From a checkpoint of a small transformer trained on Wikipedia: rotary positions, capped logits.
MLP neurons of a small language model. Each row is named by its layer, matrix (down: output weights) and neuron, and shows model dimensions 202-297. Each number is 500 + 25 x the weight over its row's rms, rounded and kept within 0 to 999. Numbers have three digits each. A neuron's up and down rows have the sign that makes its largest values positive.
After each neuron's rows is what it responds to, as a language model described it from the Wikipedia text at the highest values.

L6.down150:545498509507481504502492536497533514510476485473519501480516484536495512523500484527514506486524502505475494496514529467483511489491514469520546489501508433473453523500513531512555512497498497517496532468476520510501490504522508520481511475518535461513488491472496540485493482456493432510
Description: Attributive adjectives before nouns. Adjectives, or their final word piece, placed before a noun they modify, often after a, the or most, as in general, major, small, unusual, commemor-ative.

L6.down133:480474464490510498484507500510482475526523471468495496533558486493499470487491513505515491527505485502509477511513510493475483496476473482484542511462529466535514506494497478493546505484490513536514491487515520487488520537467522485493506456503481476494503478463507525551472471499477510520
Description: Governed prepositions and "became". Prepositions a preceding word requires before its object, like exempt from, compliant with, violation of, plus became/becoming in biographies.

L6.down887:499505491527476508459520525520479486508517493551504490490492459513464488525485536498462481464535528469484493538515501491523517546535502488499505463473498477530439542532535544529527517516522511530523487490517483467526495491539529494515545476480525544487499509475466498542550483500502519512
Description: Table cell separators. The pipe separator right after a number in wiki tables, mostly election results (vote counts, percentages), also sports stats and track listings.

L6.down695:525538541547538492498435500521478491506517486491447522512536441476502530501521464547514497542509452518519546517537484504541518500482492510514479520514479522509498467539489506464477468485511556504521496469470461484517500497479437437468534517485489515490467515495533489439496487491479475502
Description: Date middle token before year. The token just before a year inside a full date, either the day number after a month or the month after a day, as in "July 19," and "22 August".

L6.down1321:541483483493505493495546499478474494501482531512507508496529528503527549508503516518488525512528501463500486527482518448490505515451461454464537545512474539501489500497517491501493513480559516523486479479501511492537521503495502466463531490468508516505501511519526469519553506495497509501
Description: Name fragments and "first". Early sub-word pieces of names and headings, such as Kar(un), P-ar(adol), P-er(formance) or Ad(rienne), plus the word "first" in "first time" or "first floor".

L3.down296:453471509481499486524506502487473486469507465479498528531503471511488506509506488478496466511496454507509492461533465481540494478491496498505510530495463482486505537482469524531480492497524461527468494472498474493502452490508506534481465470543453490503461532463465484509433475533459532527
Description: Markdown table cell separators. The pipe character closing a cell in Wikipedia markdown tables, mostly in headers and rows of sports, election or list tables, e.g. Total |, Bronze |, GD |.

L3.down646:534478518461448515532563486457503497515489521531524493453472477515477532506526494495531470466490454520529573453537521528531446472495511510528504465498501479529506493500481508503507488529501477548528474524504496506488486501482508535522508508517514490541457470511487481516526460459530481485
Description: Date phrase completion. Middle or closing parts of date expressions after in/on, chiefly month names, day numbers and years, as in "On 20 December", "October 15,", "In 1937".

L4.down482:518546520463495467499549491514508529489498450512492499525504478486523491496519509515536497476511517494487557519445488524504569502509495532519443491489439523526495515532488507504566496483507532511498472520495549518497521488499485501491496513495457515513475478489531496503517488447537506525
Description: Time-span boundary words. Prepositions and conjunctions marking the end or anchor of a time span, often after a year, such as until, to, since, before, on, and the second year in a 2007-2016 range.

L3.down397:535511461510493478513542470469504512504494553467509519479505518521504493500531529498519469517544468517520511552491487463509490514507510529504498450510540481491486501537480500476474501536511530492479499546552517509481494550518487498489488511513490475505491519525486487533464506499532481526
Description: Inner parts of proper names. Word pieces inside multiword proper names, such as the second word of institutions or the opening piece of a surname: Sydney Harbour, Athletic Club, Mac Davis.

L6.down1254:453520493514507504518475500492495549546500546454525448532529553468522497543511522480465477477523483518444518507491537524510529482503493487475489548542491462494517496483501538447502494483511489490529504546487518504429500550498525469498515457501515521483516499554479487497536504472515478538
Description: Proper-noun first pieces. First word-piece of capitalized proper nouns mid-sentence, often after in, of, and, e.g. Manhatt(an), Bell(ini), Emer(y).

L4.down168:493489516509466506533501494460473472511468490500494473475518498487498518475476546494538479491464480486461507482530548491477531470467482475456481483543509454503471462501536503506516470495509484515485519485438450508488531524507479532464527485510509470416517507476528470498470489492471542491
Description: Preposition/infinitive "to". The word "to" after a verb or noun in narrative prose, either as a preposition (sold it to, made it to) or infinitive marker (to supply, to distinguish); occasionally "for" or "by".

L3.down1093:482487532477479476500550529525479539499459501500524517538502494527480538497506492530504507522496488491521520524535500513519489470524537484573522467464453494485435501519530490505487546486518476502532518497452469551523418509516543492517493524458509501454503477493492573544513533476506486499
Description: Word-initial partial pieces. The first fragment of a word split into several tokens, often names or places, e.g. Vaugh(an), Tro(y), synthe(tic), soc(cer).

L3.down248:463510472468502460496483515482481515510488464508557485517496497537498526524490479455480528463505487529495499457502507516508532504493474486539489524484475486468465542488505519495468541494494518518507511519508461493520501522475540495515502529494535476502495523503488474518505492559568495507
Description: Month names in dates. Month names opening a date, mostly in tables, release lists and headings (September 24, 2019; JP: February 1), plus scattered unrelated words.

L3.down707:502533486464489488479481473551515529490495503512482442518547491491523516526500533529498480519510504486470514502500468496523501522519456545466449502449494517510533470492506495486506438498518504500507482482504492527521478484511534518523474508478453479482559516500494528478471491474500511511
Description: Name-initial word pieces. First sub-word pieces of rare proper names, mostly surnames, such as Hou(ellebecq), Gib(son), Kh(o); also LaTeX mathbf before braces.

L4.down1231:487495514528513491475526472520476493553498482486489506500491488503488470465515523514522475503513523507543492514422518508530476478477498478464514494469494476560489436505508535514520514477494501517537474479500504508571502469526523486531484517484541533499483486535525521536501445501506498500
Description: Coordinating conjunction after names. The word and (sometimes or, &) joining two proper names or specific items, e.g. F-111 and A-10, Shady and Interscope, Sabine and Calcasieu.

L3.down468:514499511443505459517508449506461430550517526484523494513512496488502497467487476517513509536471514462476502453522488495469468477508524516454492476500477515520507500516512490479467517497496514491491497476485494492519544499506553488508470515489548498509508482499502478488514525461501498558
Description: Marriage and family words. Words like married, wife, son in personal-life sections and census text, plus Preceded in succession boxes and to in ranges.

L3.down1236:500502523492492469500489506486502515483488465500518493546494503467510494499462499490500492522497507519465476550535508460484508528508513505481505501513523513497504471460499456548521554501502485483533452524478496482490489486494506485541496509481506510511495475514507472508473511478501483455
Description: Relational preposition "with". Mostly "with" after relationship words (partnership, collaboration, associated, contend), also "on" (influence on), object "it", and table separators.

L3.down951:538525470515511481494491486544525475507520492522482510551515484515472475501540517484473531527512499496484520517476513515473520524502451464522543520492466517497472517497473506470462502487538537453482504470502469469516500473460471472508550496509510497476494550518492490451470496496477502479
Description: Boundary after a value. Tokens right after a completed span or value: time prepositions like since, until, from opening a date range, or table separators after numbers.

L3.down1021:485499495466520505482509469532497541470471527488521502503504552509529476473476514502506435463519482497499517488507499489502499464528496541495501476513472467507517449520553497506485523525516487479510480436512479461519512537456517520462522500509506462541507441461494510492497508542509493538
Description: Verb-complement "to". The word "to" right after a verb or adjective, as infinitive marker or direction (wants to, agreed to, moved to), plus verb endings -s/-es (loves, accepts).

L6.down1341:483486478491486532514554506505480570507460498480514544503513491501501525475521539524474473517553528503500529499504482538553533526498487495479498505494519455505491487507472495487496527480500516503480478492498491484530472456530508514516496509464537525531494463474455491464534509497515484491
Description: Conjunction joining proper names. Coordinating words such as and, &, or that join names in lists of people, groups or titles, as in Chris Hafner and Kevin Richardson.

L3.down214:531463469452553461519509494518485517537552465456506501519474505527467500495525527503484474470500509520479499490496462493471500527482536474513485544489497500507497502510487539481450489495579485518527503498444477491516542501526474480491484529521516493518579516476515500481475517478514508504
Description: Connective "and"/"of" tokens. Fires on joining words "and", "&", "of" between two noun phrases, often in names, titles and lists, e.g. Black and White, Sasha & John Digweed, part of.

L6.down313:516537533507470527483512490500513456498490460524500477491536508539526517512455483522522474537526514446492455526546455512527561465493456510517500465506519529501513514536475533483474502474517470476467519533524484507512521481528471492491489483495521508521556510521515488496522493484468504510
Description: Place and institution nouns. Nouns for places, institutions or infrastructure, often ending a proper name or following "the", such as city, railway, Reservoir, Town, Pier.

L6.down733:501530477502468492521515512514534511532476512522507521499531497526560499521481475484470457503484488485501536497509509515470501510451513498495484522520477524505484517519505490552540453491504506471489476486510491489520543512502472534502512486544452506492467490489514513469462501525520516527
Description: Month names in dates. Month names opening a date, usually before a day number, after "on", a table pipe or list dash, e.g. June 8, October 10.

L4.down485:509520517462540484520495453506530532519506503483517509513497506512570546470512468452472517512485467510482546534496523479461560508480507535530456518489496514525528513499477541490472530514522545502544490503495513495486523470511485468508480484497499516515516495520510486484500487468442506551
Description: Range connector after number. Connectors like and, to, &, or a dash right after the first number of a range, e.g. from 21 to 24, between 1931 and 1935, 70,000 – 100,000.

L3.down1106:500499507492555486476486486482491473496475537490499511524514524563485463459485485520534508503506459445488481476475477477481573492557483493562531511486502494479539532473497504481503524493508546513515494498476461482551474509556515508508506483464458529520462535482485492495474526475505485547
Description: Word-initial fragment tokens. Short capitalized or lowercase opening fragments of a longer word, often names or prefixes, such as Ad(albert), Ch(ancery), Un(terweger), Dis(section), ad(miral).

L6.down1318:537505522492526487501473528515484553505520486465551501483490490529504504534531533495565489549468463532459515475512470491482542495556493510486468482470482509529485484470486470500463489500510490486482539454524504497514507492487489521522490490537504478505517581522499498528562463540500457514
Description: Male kinship nouns. Male family-relation nouns, mostly after a possessive like his or her (her son, his brother, His father), plus God, and weaker scattered hits on name pieces and he.

L4.down1007:474487494516473520504451519502534511466496470488517507471454488497561536510513492478517488510504488511496475479515482504496500543504485556516487487451480507520490484514502515540510489494490468514510492511508458428495398474499437479508493468490498512512485500374451490566513490490517485442
Description: Table cell separators. The pipe character dividing cells in Wikipedia markdown tables, usually right after a number or entry, e.g. vote counts, track lengths, sports stats.

L4.down662:542467499471471474495506451477504566545512511477520500511494481498509452492528551503472478534514478525556521508503527510498527512439513485511498475487544489519511516516457482495482508472493518507476479499524460482495500468515483514469507489482500515531507548489477451498488473497485532460
Description: Mid-name word pieces. Tokens inside multi-part proper names, mostly the second name or a surname's first fragment, e.g. Angela Kin(sey), Peggy Frank, Georgios G(iakoumakis).

L6.down806:506524568464516473508491482477481471485477454474520519517514499495522512489416553496488482454486493500485533509520466497507507516503500477520506484472500539489461519495474487498480501541495443509473519503511468536521485504480489530490500519488500522467523501505453500516485508507523520522
Description: Slot before bare verb. Tokens immediately before a base-form verb: infinitive to, modals (would, can, will), not or n't after did/could, also after modals, e.g. "bid to crush".

L6.down1323:475500449517540487524488493503517559532486477484496524517442515496496501522500484496566480506532506468495501454468492494513509454522467522532482478479525487522495501484445488536471443539497489519547538543506480475452502475496513489469519521523503503510483492574518488483523509548476560464
Description: Table header separators. Column separators (pipes, semicolons) after later column names in table header rows, e.g. "| Votes |", "Peak position |", "Sales;".

L4.down208:427536508494515478536543479476488500468464419465497478480507518451534476506482481534523535499535509504546484523516545494531462491491490522458527474471540498489495483488455488497480515517520505492478529545487483480507504522502500470529518465498488527464502516564515510508530489502536468453
Description: Capitalized word-start in names. The first capitalized piece of a word partway through a multi-word proper name or title, such as Inniskilling Fusiliers, Virtual Console, Chancery Lane.

L4.down1338:507512508520500503510514506497515508530491516475508471462520502495569479468497491476502498517524489487490488486481547518503487483485479476496505478458480506499515445515500507503507495491478515507516501510487515500505439495486492485468515493519510510510509482470488497524518482451496509473
Description: Word-initial subword stems. Opening fragments of words split into several tokens, where a suffix must follow, as in dram(atically), inj(uring), sculpt(or), and name pieces like Marg(etic).

L6.down320:506483499475473515510469473510513533440500549491477530510499503495477518476544507442470482509464498540473500498474467510517497464512507514530480495556510495473492514463490497453501525478512487479491491497563457523536472511489552535430505463440530496469505479527526507498490469499494526503
Description: Proper-name word pieces. First or middle word pieces of proper names in sports, election and list texts, such as W(ok)ing, Dund(alk), Islam(abad), plus stray was/were.